{"n_layer": 15, "d_model": 256, "n_head": 4, "n_kv_head": 2, "head_dim": 64, "d_mlp": 1024, "vocab_size": 2048, "activation": "relu", "norm": "layernorm", "norm_place": "pre", "norm_eps": 1e-06, "positions": "learned", "qk_norm": false, "attn_scale": 0.125, "bias": "all", "tie_embeddings": true, "parallel_block": false, "init": "normal", "init_std_qkv": 0.0225, "init_std_o": 0.0041, "init_std_up": 0.0225, "init_std_down": 0.0041, "optimizer": "adamw", "lr": 0.00195, "beta1": 0.95, "beta2": 0.99, "weight_decay": 0.06, "lr_head": 0.0126, "grad_clip": 2.0, "warmup_steps": 267, "schedule": "cos", "final_lr_fraction": 0.1, "batch_tokens": 65536, "seq_len": 1024, "doc_mask": true, "train_tokens": 693700000, "steps": 10586, "dataset": "wikipedia_en"}
MLP neurons of a small language model. Each row is named by its layer, matrix (up: input weights) and neuron, and shows model dimensions 64-159. Each number is 50 + 12 x the weight over its row's rms, rounded and kept within 0 to 99.
Before each neuron's rows, "fires after" lists the tokens most often just before its 100 highest values on Wikipedia text that the model never trained on.

fires after: " ", " football", " p"
L10.up584:45 59 45 46 55 33 68 56 57 30 74 61 55 60 53 45 49 36 48 35 79 36 48 23 70 60 32 63 83 57 61 30 47 51 60 38 51 40 40 73 53 33 31 53 56 65 49 43 29 52 43 48 35 51 49 47 47 44 56 50 49 40 31 52 53 58 36 27 53 75 37 54 53 51 50 47 60 48 60 49 34 44 78 61 24 64 46 54 54 46 44 59 62 55 52 57

fires after: "s", " S", "arch", " |", "ell", "k"
L9.up208:64 46 55 57 39 34 52 42 22 43 34 53 56 56 63 10 42 53 43 41 48 43 50 47 45 56 35 69 70 48 63 56 52 35 54 43 39 52 50 65 46 33 40 65 53 44 53 61 37 57 51 58 43 58 55 49 28 60 62 46 50 37 63 35 42 51 30 70 73 44 56 15 51 52 53 44 45 73 58 39 37 50 62 63 46 49 51 46 56 37 41 76 42 52 49 46

fires after: "\n", "==", " Sp", "E"
L7.up293:45 43 52 32 39 39 69 41 49 68 48 60 57 48 47 54 53 48 52 40 62 46 39 65 64 37 52 24 52 26 36 33 42 51 48 35 70 47 49 63 43 41 61 54 25 64 58 47 69 45 57 60 51 40 26 52 28 26 39 54 41 70 43 65 59 40 61 48 48 62 60 36 62 59 40 41 62 44 73 32 61 44 49 51 44 43 24 67 58 52 59 85 63 57 46 56

fires after: ",", "),"
L8.up439:39 48 61 57 40 41 33 64 82 41 63 45 66 51 49 45 64 69 42 58 54 58 57 32 49 45 19 63 44 52 80 61 77 15 41 57 66 35 39 68 45 27 55 89 60 66 53 69 56 43 42 39 56 69 45 56 34 50 50 52 58 43 20 74 59 38 42 51 64 47 25 53 72 47 51 58 54 33 56 56 56 47 53 32 40 58 45 62 69 33 37 45 61 32 56 40

fires after: " ", " in", " c", "ro", " f", " In"
L9.up435:55 49 51 56 54 60 65 40 39 35 65 49 60 67 56 55 53 54 32 65 65 34 49 53 69 45 55 50 68 50 50 40 47 59 64 37 48 37 38 79 40 45 50 53 63 60 44 40 30 55 40 54 46 61 45 57 42 28 50 48 60 64 65 74 69 32 69 54 53 57 60 64 69 58 35 40 48 40 49 45 35 47 87 53 40 54 63 57 53 19 77 39 57 46 43 54

fires after: " An", " in", " A", " an", "s", "y"
L10.up441:46 46 61 51 56 60 55 63 51 63 35 38 49 70 68 47 45 41 70 63 56 72 35 22 39 43 50 39 59 25 42 50 54 35 34 47 55 53 57 45 36 60 52 56 77 51 54 43 50 51 44 45 75 67 43 59 34 37 65 56 51 52 40 45 52 46 62 65 68 35 71 49 48 37 55 33 46 40 52 50 49 51 53 51 45 44 52 34 41 56 42 39 68 43 32 29

fires after: "\n", "-", ".", "–", " by", "\""
L8.up216:41 56 43 37 66 19 61 52 56 58 55 55 39 69 55 44 50 52 51 50 68 60 72 54 47 65 28 41 67 34 65 27 46 42 53 55 41 46 46 46 47 30 38 56 54 54 44 54 34 61 58 55 62 47 75 45 44 31 52 64 40 51 35 40 55 47 67 37 42 60 41 58 53 57 64 50 42 62 56 25 45 54 67 42 42 54 38 39 46 47 61 54 48 46 48 38

fires after: " ", "y", "n", " S", "s", "ar"
L9.up953:55 61 61 54 55 34 67 51 57 58 42 71 50 54 58 53 55 36 70 58 52 63 26 41 63 28 27 56 48 41 54 48 51 34 59 50 41 52 43 60 49 49 48 70 46 43 54 41 53 45 45 23 57 54 39 46 46 31 44 30 56 45 44 47 55 46 50 56 59 45 71 46 58 40 70 45 46 56 57 50 72 40 50 55 43 47 48 60 53 47 52 30 54 62 40 29

fires after: " the", " ", " in", " of", " at", " on"
L9.up428:39 69 65 26 49 34 57 78 53 70 57 58 66 77 37 51 56 42 30 47 61 58 53 73 53 54 38 60 60 23 49 35 47 37 52 48 71 46 68 74 47 36 77 49 73 51 48 46 35 67 29 33 39 56 49 44 37 43 76 59 48 50 37 57 49 54 56 52 57 69 50 60 53 48 42 50 49 43 71 60 56 72 50 43 50 69 61 43 48 40 50 51 60 55 46 44

fires after: "-", " \"", "–", ".", " (", "==="
L7.up620:63 69 41 33 79 35 56 50 54 59 55 75 46 59 52 55 52 58 50 43 67 72 62 52 45 51 16 59 72 43 63 34 52 55 60 51 50 51 33 52 52 40 53 53 52 45 52 53 38 34 40 57 48 30 33 56 46 32 59 72 50 47 50 32 61 46 73 34 48 49 47 56 47 53 62 65 58 67 63 37 63 46 44 35 52 50 42 51 49 57 62 57 45 54 40 35

fires after: " re", " no", "st", " An", " an", "ne"
L10.up423:55 67 41 45 58 51 71 53 58 60 73 44 63 53 36 40 57 53 51 54 52 60 48 41 53 17 34 35 53 47 31 54 37 27 46 43 52 44 48 39 43 57 46 62 73 44 52 49 51 51 62 43 44 71 53 46 43 57 26 55 25 42 45 63 57 56 40 61 33 54 40 58 61 39 70 42 35 51 43 55 58 42 51 42 55 59 64 43 34 56 29 41 66 30 37 43

fires after: " ", " (", " gr", "==", "ly", " and"
L8.up943:47 49 41 44 47 59 61 30 41 44 72 57 67 67 60 45 63 34 36 40 72 67 49 59 46 38 41 61 52 44 40 51 38 60 39 37 53 59 69 60 72 50 57 64 36 39 52 59 57 43 42 46 52 28 53 71 40 42 44 49 43 56 33 55 74 54 39 47 22 42 68 25 48 65 55 67 55 41 62 50 71 39 52 44 55 58 35 26 52 42 37 50 52 62 47 60

fires after: " |", ";", ",", "."
L7.up261:42 46 55 60 31 52 42 69 60 49 38 58 61 47 38 51 39 51 49 37 50 83 36 46 64 48 07 60 56 43 30 31 52 31 63 64 64 55 36 51 74 55 69 45 56 42 55 53 42 31 50 49 39 62 63 71 40 24 41 61 56 70 51 56 38 52 57 57 61 49 44 56 73 74 38 69 43 52 46 59 54 61 42 46 42 53 45 64 51 31 42 74 78 44 29 49

fires after: ",", " J", "\n", " and", "."
L9.up1:54 51 73 56 68 43 52 79 48 42 30 59 74 45 44 35 31 65 37 30 41 72 49 42 50 62 29 47 40 50 31 50 69 55 52 46 38 35 62 55 42 48 64 70 46 59 46 43 56 39 34 45 36 72 52 55 43 39 65 60 57 27 56 64 30 60 55 51 69 52 36 54 66 51 29 67 59 47 75 52 56 54 57 44 32 62 54 59 69 46 39 56 65 59 53 50

fires after: " a", "c", " an", " A", "cc", "p"
L9.up750:34 51 41 58 49 40 65 43 73 53 53 39 40 64 63 52 46 40 50 49 55 61 62 28 39 51 33 28 63 48 59 63 47 41 38 69 53 42 37 56 42 30 36 67 62 67 60 59 52 76 56 63 52 54 42 44 52 36 52 49 23 54 50 48 44 37 48 71 48 36 44 58 74 53 31 36 34 54 45 42 65 23 72 47 55 45 43 48 48 44 54 41 33 55 33 44

fires after: " the", " ", " a", "e", " The"
L8.up738:54 58 59 40 49 43 47 47 38 36 40 41 50 77 37 40 42 41 45 33 45 51 49 63 59 66 25 50 42 45 41 64 66 50 47 38 57 43 64 39 68 46 55 53 48 56 50 49 53 42 51 40 40 49 62 36 45 55 52 63 48 57 44 46 79 50 57 65 62 54 51 17 54 60 77 70 72 58 67 48 41 35 59 37 49 46 59 45 44 48 48 33 47 73 51 36

fires after: " P", " M", " C", " J", " S"
L10.up855:60 53 50 67 35 43 37 59 49 47 64 62 62 55 42 26 58 56 44 53 52 61 30 31 46 27 53 35 41 51 46 50 52 52 38 55 71 40 56 55 42 49 51 59 63 65 63 44 68 66 62 56 58 47 53 66 53 43 74 37 24 46 30 63 51 37 52 78 44 37 46 46 70 49 33 35 52 53 47 40 58 31 61 40 36 57 61 36 45 57 49 38 54 47 33 49

fires after: "-", " co", "s", " un", " dis", " tr"
L9.up187:70 74 47 60 70 51 42 50 45 49 35 57 42 67 62 40 57 35 64 39 62 35 48 32 49 69 46 37 71 53 64 44 63 43 34 48 56 26 44 54 56 29 49 58 48 58 46 55 46 55 43 51 54 57 59 48 49 12 63 58 38 57 58 54 48 54 63 35 53 43 56 34 67 70 42 51 46 57 45 36 48 14 45 62 43 61 50 43 53 34 29 48 65 54 47 39

fires after: " in", " on", " of", " from"
L7.up411:66 44 46 32 45 47 63 44 54 71 68 45 50 44 42 49 36 43 52 37 50 44 56 63 44 56 37 57 62 43 54 33 45 21 45 47 42 37 52 50 35 43 90 47 63 79 42 29 28 70 32 41 47 58 74 64 46 45 52 57 59 55 39 66 61 62 60 43 47 54 51 43 46 44 69 49 44 62 68 57 52 53 53 08 28 41 62 53 31 53 46 54 62 27 27 51

fires after: "al", "man", "en", "li", "ar"
L10.up40:52 41 62 51 46 42 45 36 66 31 41 62 52 60 59 55 43 44 44 56 58 59 58 44 39 46 31 49 41 48 38 57 53 39 61 53 45 64 42 38 38 49 23 79 43 54 60 76 30 41 31 45 51 58 60 49 54 40 36 42 49 54 46 48 43 38 36 58 46 56 78 54 38 58 59 72 39 64 45 46 55 60 48 42 49 48 34 58 40 54 72 46 53 44 52 46

fires after: " (", " G", " among", " K", " "
L8.up851:61 53 68 28 43 55 51 60 40 44 70 38 67 35 58 48 50 48 32 57 37 76 47 69 44 72 53 65 44 40 36 47 55 53 59 45 75 58 68 60 58 47 53 79 62 47 42 47 62 47 44 49 48 55 53 58 34 39 63 48 19 60 36 48 44 58 48 58 24 15 47 51 64 59 42 40 62 20 48 58 72 27 79 53 51 52 42 59 41 40 32 33 56 52 49 55

fires after: " G", "G", " K", "B", " Ch", "K"
L9.up180:61 38 58 43 40 40 42 66 34 51 61 61 64 42 49 56 43 39 64 56 52 65 45 46 56 58 60 43 39 48 44 43 44 40 49 19 70 49 69 57 68 52 54 57 62 37 62 75 70 50 49 50 48 73 54 48 63 53 69 60 41 34 48 51 59 48 49 53 45 43 62 35 49 24 32 48 68 32 47 36 68 55 61 33 41 43 64 53 38 64 46 48 59 28 45 42

fires after: " P", " p", " K", "P", "an", " Ro"
L9.up639:47 30 41 59 32 61 53 54 54 66 51 46 39 48 49 28 30 44 65 47 58 32 65 52 44 70 66 43 42 64 39 60 43 44 30 18 45 56 55 52 57 61 43 30 48 39 59 66 57 49 25 52 53 45 68 38 47 64 54 77 13 41 61 61 62 45 63 49 60 51 46 60 54 55 31 26 50 61 61 36 68 48 67 52 54 54 28 44 36 50 37 68 51 42 38 50

fires after: "\n", "C", "==", " (19", " "
L8.up918:46 28 36 38 61 49 75 53 23 57 67 61 67 41 55 48 74 29 55 26 48 57 40 61 64 54 46 25 62 47 50 48 27 47 47 25 61 53 54 71 53 45 49 48 38 46 54 73 37 55 41 60 69 49 59 55 23 58 42 65 45 57 50 75 56 39 41 69 39 72 60 38 71 44 48 32 63 62 63 32 46 54 56 49 51 52 41 40 42 64 48 60 71 50 32 51

fires after: " re", " De", " de", " di", " Re"
L9.up387:30 44 55 24 60 53 65 39 56 58 49 44 53 49 39 33 67 58 61 45 52 70 48 48 50 46 50 48 53 36 51 57 45 63 64 60 62 47 47 43 81 50 59 42 62 65 56 46 59 25 48 47 71 62 42 52 47 37 52 52 37 53 63 77 45 57 30 36 43 55 47 54 42 52 58 30 43 41 53 34 48 53 42 36 45 55 44 37 54 69 47 22 52 58 59 38

fires after: "s", " re", "hi", " pre", " Re"
L9.up914:53 43 36 45 44 55 72 49 73 49 67 49 52 70 56 60 41 56 61 69 66 70 67 56 45 31 50 57 39 37 84 43 54 46 44 53 38 44 54 51 61 46 42 57 54 76 62 46 32 52 41 49 55 42 60 46 58 36 62 57 32 45 51 70 52 35 46 36 54 59 44 70 35 49 68 48 45 50 58 52 35 44 54 47 39 57 36 50 42 67 16 22 73 70 43 63

fires after: " re", " in", " ", " up"
L9.up621:72 62 69 45 65 33 77 57 32 38 41 32 41 70 59 52 50 31 55 36 74 60 59 41 50 60 35 49 61 44 49 52 45 62 58 48 55 55 52 59 46 40 33 86 60 49 49 34 31 49 43 40 32 57 53 50 36 39 41 64 57 46 35 46 56 40 70 56 49 57 44 58 60 57 45 44 45 24 59 36 45 56 65 35 22 54 48 37 43 31 71 44 63 60 48 45

fires after: " I", " T", " Sa", " Ta", "T", "I"
L10.up378:35 40 41 45 46 34 43 58 37 54 55 57 55 53 41 51 90 48 48 52 49 61 48 40 31 39 51 73 50 34 48 47 81 37 49 54 67 70 50 76 70 33 66 75 43 49 63 42 51 36 55 29 53 61 27 50 35 63 46 33 42 37 54 73 25 30 62 56 51 44 44 45 39 51 45 52 46 44 56 30 48 56 46 56 37 46 48 53 51 66 45 36 50 50 52 44

fires after: " a", " San", "us", " An", "au", " A"
L10.up587:50 45 50 45 68 40 54 61 56 32 48 59 53 63 25 57 42 47 43 46 48 55 55 43 38 44 40 43 77 50 66 48 57 43 41 53 42 48 68 54 52 34 47 71 57 53 63 60 20 55 45 66 58 46 65 45 48 16 43 37 32 60 46 47 47 41 38 53 46 33 45 51 66 42 40 42 40 47 26 41 39 57 50 54 41 40 43 48 40 58 55 55 58 56 45 59

fires after: " |", " 2", " 3", " 5", " 1", " T"
L6.up59:59 45 41 47 47 51 65 57 59 68 55 50 75 52 47 52 54 44 65 46 49 52 61 57 49 28 46 42 69 47 36 52 73 25 60 25 64 44 69 51 89 21 53 64 55 44 57 43 48 26 38 12 48 59 55 65 40 44 49 52 18 25 58 61 44 36 59 50 43 43 38 44 59 53 34 75 53 41 58 35 68 54 58 44 36 38 52 49 44 27 40 36 70 50 47 46

fires after: " K", " T", " G", " D", "T"
L9.up1006:57 57 50 64 33 35 48 64 55 68 47 59 54 63 65 42 58 57 49 59 34 69 65 45 30 54 50 42 54 34 42 44 45 47 46 33 58 55 59 47 40 49 35 66 55 47 55 42 57 45 46 42 46 58 50 41 36 52 54 25 43 40 38 51 40 48 65 58 60 38 47 62 50 49 39 45 39 58 64 38 50 60 53 38 26 47 45 62 31 65 47 48 54 44 47 27

fires after: " ", " re", " Re"
L10.up963:50 41 56 29 36 62 68 54 57 50 41 46 54 60 37 54 52 61 61 44 65 46 59 56 62 52 47 46 43 48 53 60 35 39 38 51 64 33 52 32 44 31 67 69 61 58 61 50 47 23 53 24 58 31 38 68 63 55 50 52 54 38 31 49 36 43 32 43 34 41 40 42 59 75 88 31 40 46 42 51 43 55 38 54 39 53 25 55 34 47 34 42 61 59 63 52

fires after: " |", ";"
L7.up703:48 52 48 55 34 40 44 42 54 77 38 56 64 59 34 38 56 41 70 35 53 52 41 25 47 53 22 38 73 48 53 50 51 57 60 65 47 58 57 50 79 42 60 60 56 60 57 38 37 44 34 46 48 48 54 41 46 49 56 71 70 51 58 41 52 55 61 44 73 66 38 47 39 59 70 75 27 48 39 48 61 47 58 42 32 45 52 60 55 42 59 53 65 63 37 40

fires after: " S", " P", " M", " J", " A", " V"
L9.up917:47 51 45 64 43 52 45 50 39 75 36 54 46 47 47 54 62 52 55 54 45 48 61 58 47 50 57 45 61 51 45 30 47 24 58 56 62 52 68 54 42 47 61 48 49 62 60 47 73 52 41 43 59 71 63 60 43 28 62 37 42 58 47 66 52 40 53 58 41 39 30 40 63 56 57 22 59 66 64 41 80 46 48 44 42 45 52 43 39 42 60 19 60 41 68 48

fires after: " of", ",", " in", " at", " to"
L8.up459:74 56 64 43 62 40 51 55 40 56 78 59 72 42 58 30 44 52 44 35 48 44 40 42 45 44 32 51 40 51 46 34 54 27 62 40 50 36 56 46 61 53 45 49 53 52 48 45 38 67 19 60 59 56 68 57 39 44 68 55 40 32 31 59 72 49 56 42 49 59 56 33 52 50 78 48 41 45 49 58 58 35 57 35 63 47 44 22 38 36 54 60 43 39 25 36

fires after: " re", "f", " ", " de", " was"
L10.up494:38 56 56 29 59 44 75 50 52 61 57 49 64 55 44 40 61 47 40 46 73 53 67 61 60 64 28 62 57 50 53 63 50 42 42 55 41 27 36 44 48 44 67 76 64 35 46 43 38 34 57 50 42 51 54 77 43 43 74 84 49 51 48 55 56 39 36 44 36 47 74 40 56 52 36 49 45 37 57 47 60 37 49 38 46 45 51 27 61 38 39 37 42 72 53 52

fires after: " Ch", " p", " ch", " st", " P", " a"
L9.up236:61 20 49 41 45 56 46 53 62 63 42 44 33 66 53 50 44 66 42 54 69 40 54 46 62 46 52 36 41 51 38 70 67 27 33 25 66 44 44 56 61 44 56 47 43 57 55 74 50 67 43 49 47 34 52 47 63 75 58 63 24 42 53 49 37 25 64 43 52 33 62 47 66 43 36 34 43 42 40 30 58 33 60 53 50 56 56 34 23 60 48 40 44 40 51 36

fires after: " 1", " 2", " 4", " 5", " 3"
L6.up87:60 49 40 50 37 37 54 50 72 56 42 55 50 32 54 57 41 68 54 62 67 39 64 35 45 40 47 40 50 47 50 46 64 25 39 36 50 47 71 69 71 48 69 64 51 71 60 39 67 52 27 33 53 42 49 71 50 50 53 78 61 23 43 54 57 44 43 46 34 29 50 57 47 67 60 57 29 45 46 47 43 52 53 35 41 44 48 60 47 40 47 51 73 37 43 40

fires after: " ", " S", " ("
L9.up57:53 55 68 56 57 50 41 54 34 49 49 63 73 46 46 34 48 48 54 30 61 57 44 61 68 44 29 50 56 36 37 38 64 37 52 41 62 50 69 48 60 34 23 45 58 64 52 35 41 49 42 36 60 53 47 58 46 44 52 57 57 42 56 68 44 43 58 73 43 33 39 40 62 63 30 40 54 46 52 52 70 46 49 48 39 48 37 54 53 41 72 48 55 34 45 56

fires after: " ", " S", "s", "e", " Ra"
L9.up686:48 53 67 46 46 36 53 71 73 57 55 34 47 46 41 39 42 55 56 48 32 59 20 52 58 49 38 55 50 55 50 54 57 39 54 46 47 42 59 63 42 72 51 53 52 50 35 33 54 53 49 40 58 78 61 46 47 60 59 33 49 41 26 38 46 41 70 42 57 40 57 51 46 44 60 33 52 73 59 57 81 64 49 45 32 58 61 33 46 49 75 32 52 60 32 40

fires after: "en", "al", "y", "in"
L10.up685:77 54 36 72 48 40 59 34 70 38 55 53 53 56 38 39 43 42 62 50 59 52 45 62 55 40 51 46 56 54 32 44 63 64 43 49 58 49 70 64 50 62 53 63 44 52 54 37 70 46 60 57 60 59 44 52 43 16 52 45 65 55 27 44 40 53 40 72 67 59 60 51 55 47 52 42 36 44 49 43 30 58 53 31 42 43 42 56 54 58 46 48 70 44 27 46

fires after: "en", " an", " An", "an", " Cor"
L10.up160:60 47 53 58 54 27 54 25 63 53 59 49 55 73 60 38 65 29 49 45 48 42 49 54 51 39 34 39 39 61 55 74 58 49 26 48 50 63 50 39 47 44 25 57 53 62 70 78 48 48 48 50 61 37 57 64 42 25 61 46 46 52 46 50 45 54 43 48 41 47 45 47 40 54 65 42 38 46 61 52 69 49 59 41 54 46 54 53 62 42 39 40 52 49 31 43

fires after: " |", "|", "-", ";", " ", " for"
L6.up362:40 50 66 51 34 30 35 50 68 48 31 58 73 43 38 42 38 50 50 40 40 58 43 50 34 49 32 38 50 42 30 49 54 29 62 72 71 50 44 36 51 35 71 54 72 67 59 52 54 38 39 45 64 75 55 46 58 50 89 49 45 66 63 65 59 52 66 43 58 66 41 27 66 51 35 66 42 62 80 41 68 60 53 25 30 39 46 56 64 47 59 63 61 54 53 35

fires after: " co", " de", " re", "-", " De", "\n"
L10.up798:32 45 49 52 50 42 53 50 64 45 49 42 43 64 54 63 49 44 58 44 49 53 59 55 25 47 37 59 55 46 26 46 68 48 51 51 55 38 66 40 39 37 59 99 45 35 56 47 41 72 59 75 54 65 61 57 34 35 52 77 48 50 56 43 49 52 57 51 56 74 45 48 58 64 49 55 40 33 51 29 76 39 57 50 41 56 29 24 51 49 45 38 46 64 26 47

fires after: "\n", "-", " (", " con", " dis"
L10.up414:56 53 66 44 48 53 54 47 58 54 57 65 46 66 45 23 59 57 54 31 37 53 67 52 14 67 37 51 72 29 39 44 61 43 35 56 47 54 63 59 35 33 56 47 67 44 63 50 48 60 53 44 61 35 66 67 41 41 61 73 30 52 48 54 48 66 59 60 49 59 43 77 68 54 35 30 59 64 65 36 74 53 51 42 57 44 22 47 55 52 47 36 50 42 43 43

fires after: " a", " A", "cc", "a", "la", "va"
L9.up152:52 45 42 46 65 48 44 68 48 55 59 55 69 47 59 47 49 75 58 58 57 75 41 28 28 51 32 21 82 46 37 54 42 37 39 57 45 47 37 64 56 25 33 57 49 62 57 50 55 48 44 62 61 45 59 56 48 49 55 43 33 53 59 47 30 54 40 50 59 21 57 59 41 54 46 61 38 72 61 25 41 37 65 48 33 46 38 44 61 43 33 35 58 52 20 48

fires after: "==", "\n", " ", "===", "-", " the"
L8.up317:38 54 39 56 57 44 56 43 32 51 53 65 65 66 47 55 37 34 51 53 63 60 44 61 53 26 42 30 60 33 26 38 47 60 31 34 57 46 43 71 51 37 46 65 51 41 57 49 40 27 47 33 53 34 47 70 41 29 57 56 43 56 54 57 44 46 56 46 51 44 53 54 65 51 66 42 66 33 71 35 55 35 40 62 32 50 34 68 54 39 53 48 46 62 57 46

fires after: "al", " An", "en", " Al", "am"
L10.up451:54 54 44 55 49 28 53 38 52 44 44 43 60 64 50 52 62 48 63 51 38 69 33 67 64 36 41 45 61 44 33 63 81 37 35 59 51 63 67 43 40 66 38 61 40 40 67 69 79 30 40 34 51 61 37 48 40 46 53 40 30 56 44 45 51 49 45 62 48 57 54 36 34 46 55 58 41 51 46 45 67 58 49 51 39 51 25 32 51 54 58 20 60 44 46 44

fires after: "s", "es", "-", "ations", "ies"
L10.up878:43 68 75 55 78 54 43 49 40 48 45 46 54 45 42 52 56 39 47 41 47 50 55 66 59 55 56 56 63 55 49 56 53 49 22 54 65 33 42 56 55 42 56 59 45 61 49 53 39 26 68 43 51 55 40 49 36 33 42 58 50 50 53 57 48 42 56 44 61 49 50 56 52 51 63 56 44 44 47 55 55 19 60 67 47 45 55 34 59 37 14 39 54 78 48 59

fires after: "s", "S", " Al", "en", "al", "n"
L10.up121:79 48 68 63 45 39 49 55 72 53 60 56 60 56 50 53 51 40 55 39 46 47 26 43 41 28 37 57 51 51 49 52 63 54 52 40 56 47 56 52 64 60 46 58 46 32 61 56 62 49 46 44 52 41 50 51 37 21 45 32 45 41 43 59 50 29 54 62 51 34 50 49 53 46 44 48 50 62 35 46 44 40 66 30 41 30 39 52 44 36 49 41 54 54 41 32

fires after: " ", " c", "q", "k", "house", "/"
L8.up759:50 32 57 26 59 57 68 31 34 67 26 63 51 70 33 35 41 32 62 50 71 36 36 64 53 36 56 26 42 43 69 36 42 43 58 40 43 44 57 65 55 36 55 51 76 69 55 37 38 24 38 39 62 50 46 40 40 24 60 56 57 36 44 57 72 52 64 42 55 51 46 51 59 58 55 48 55 53 73 43 64 46 72 35 44 47 65 52 53 47 55 68 48 72 52 43

fires after: ","
L7.up902:69 34 89 59 47 56 49 70 71 58 67 56 49 48 51 59 56 46 40 36 53 72 49 21 48 41 57 47 33 55 61 46 65 40 63 37 72 40 55 60 59 47 43 55 25 76 46 71 50 30 30 50 23 59 33 55 23 65 51 51 64 36 64 66 34 42 39 44 69 48 73 52 43 43 44 46 51 50 42 47 55 51 68 54 42 52 53 43 66 59 40 60 42 50 60 55

fires after: ",", " and", " the", " |"
L7.up495:76 73 68 50 53 47 39 41 75 40 44 57 75 36 58 46 40 58 57 51 61 75 73 08 42 52 45 41 44 39 54 23 63 58 49 41 56 42 34 62 32 37 47 65 52 34 53 42 55 25 38 40 54 38 49 32 38 47 69 66 58 30 63 57 54 34 56 31 62 44 57 47 57 42 45 58 44 44 50 43 51 47 62 57 41 54 60 56 59 57 35 39 64 38 59 35

fires after: " P", " Ch", " K", " T", " Ta", " Y"
L9.up9:43 44 51 33 43 60 45 69 53 70 51 56 47 36 34 42 52 47 57 47 67 49 51 33 21 41 48 47 64 34 61 46 62 26 33 43 56 55 67 60 52 47 58 59 71 64 48 51 68 66 60 60 66 53 35 42 36 60 60 46 51 20 47 63 53 36 70 63 58 49 74 37 57 53 39 40 38 50 51 36 58 44 43 61 35 50 45 40 43 58 39 60 53 41 55 43

fires after: " ", " H", " b", " K", "k"
L10.up950:32 56 51 33 72 53 39 49 49 36 54 45 65 62 49 35 37 43 62 40 74 55 60 47 51 42 46 20 58 41 45 38 35 41 41 25 52 65 49 66 71 52 49 53 52 84 63 42 54 35 49 28 78 66 30 58 39 57 56 44 42 36 56 63 54 50 52 73 65 61 40 32 55 57 74 52 53 47 60 36 53 50 61 54 40 43 46 41 53 29 64 59 48 51 38 29

fires after: " ", " an", " K", " An", " a"
L10.up245:45 43 76 47 52 50 49 60 44 38 49 69 43 55 35 29 47 35 49 47 55 68 55 61 52 59 44 37 47 19 53 35 54 39 53 52 56 53 55 50 47 39 40 54 45 67 59 43 56 42 44 47 68 73 44 50 33 35 65 50 30 56 46 31 62 35 52 64 56 38 65 24 44 71 55 54 58 43 69 52 33 43 59 40 27 51 50 56 39 56 52 48 42 48 62 41

fires after: "\n", "s", " S", " (", " V", "S"
L9.up331:58 33 64 67 35 50 59 43 38 37 49 71 61 65 51 09 59 35 49 05 53 55 44 55 65 60 50 52 60 48 57 49 59 47 57 29 47 47 53 61 38 35 34 73 57 50 54 44 50 45 46 40 49 57 52 50 48 31 62 33 49 47 48 44 46 62 36 51 52 48 60 33 67 72 55 52 62 51 52 54 47 48 47 55 36 50 50 49 51 52 60 40 64 36 48 47

fires after: " K", " J", " M", " an", " An", "D"
L9.up447:45 52 67 61 47 58 51 58 52 74 38 60 67 59 49 45 54 45 68 50 30 57 58 33 38 32 44 41 42 53 26 47 44 43 32 51 55 46 56 53 60 40 33 51 44 51 55 53 71 40 33 49 48 69 53 55 42 54 59 61 38 47 44 61 44 33 54 66 61 18 45 49 46 61 48 26 57 50 69 30 63 54 70 46 32 50 51 39 39 47 37 27 48 42 36 39

fires after: " a", "or", "c", " A", "p"
L9.up473:42 85 34 73 45 32 62 78 41 80 40 56 55 77 47 48 42 54 57 58 61 71 47 40 51 41 51 28 70 61 53 65 54 41 34 59 35 49 29 41 58 18 56 48 71 30 59 72 44 51 46 64 63 56 52 37 45 50 49 50 40 45 54 43 60 30 57 47 51 36 62 43 61 50 46 60 29 50 61 34 49 41 62 48 42 52 54 52 41 48 30 20 49 59 63 36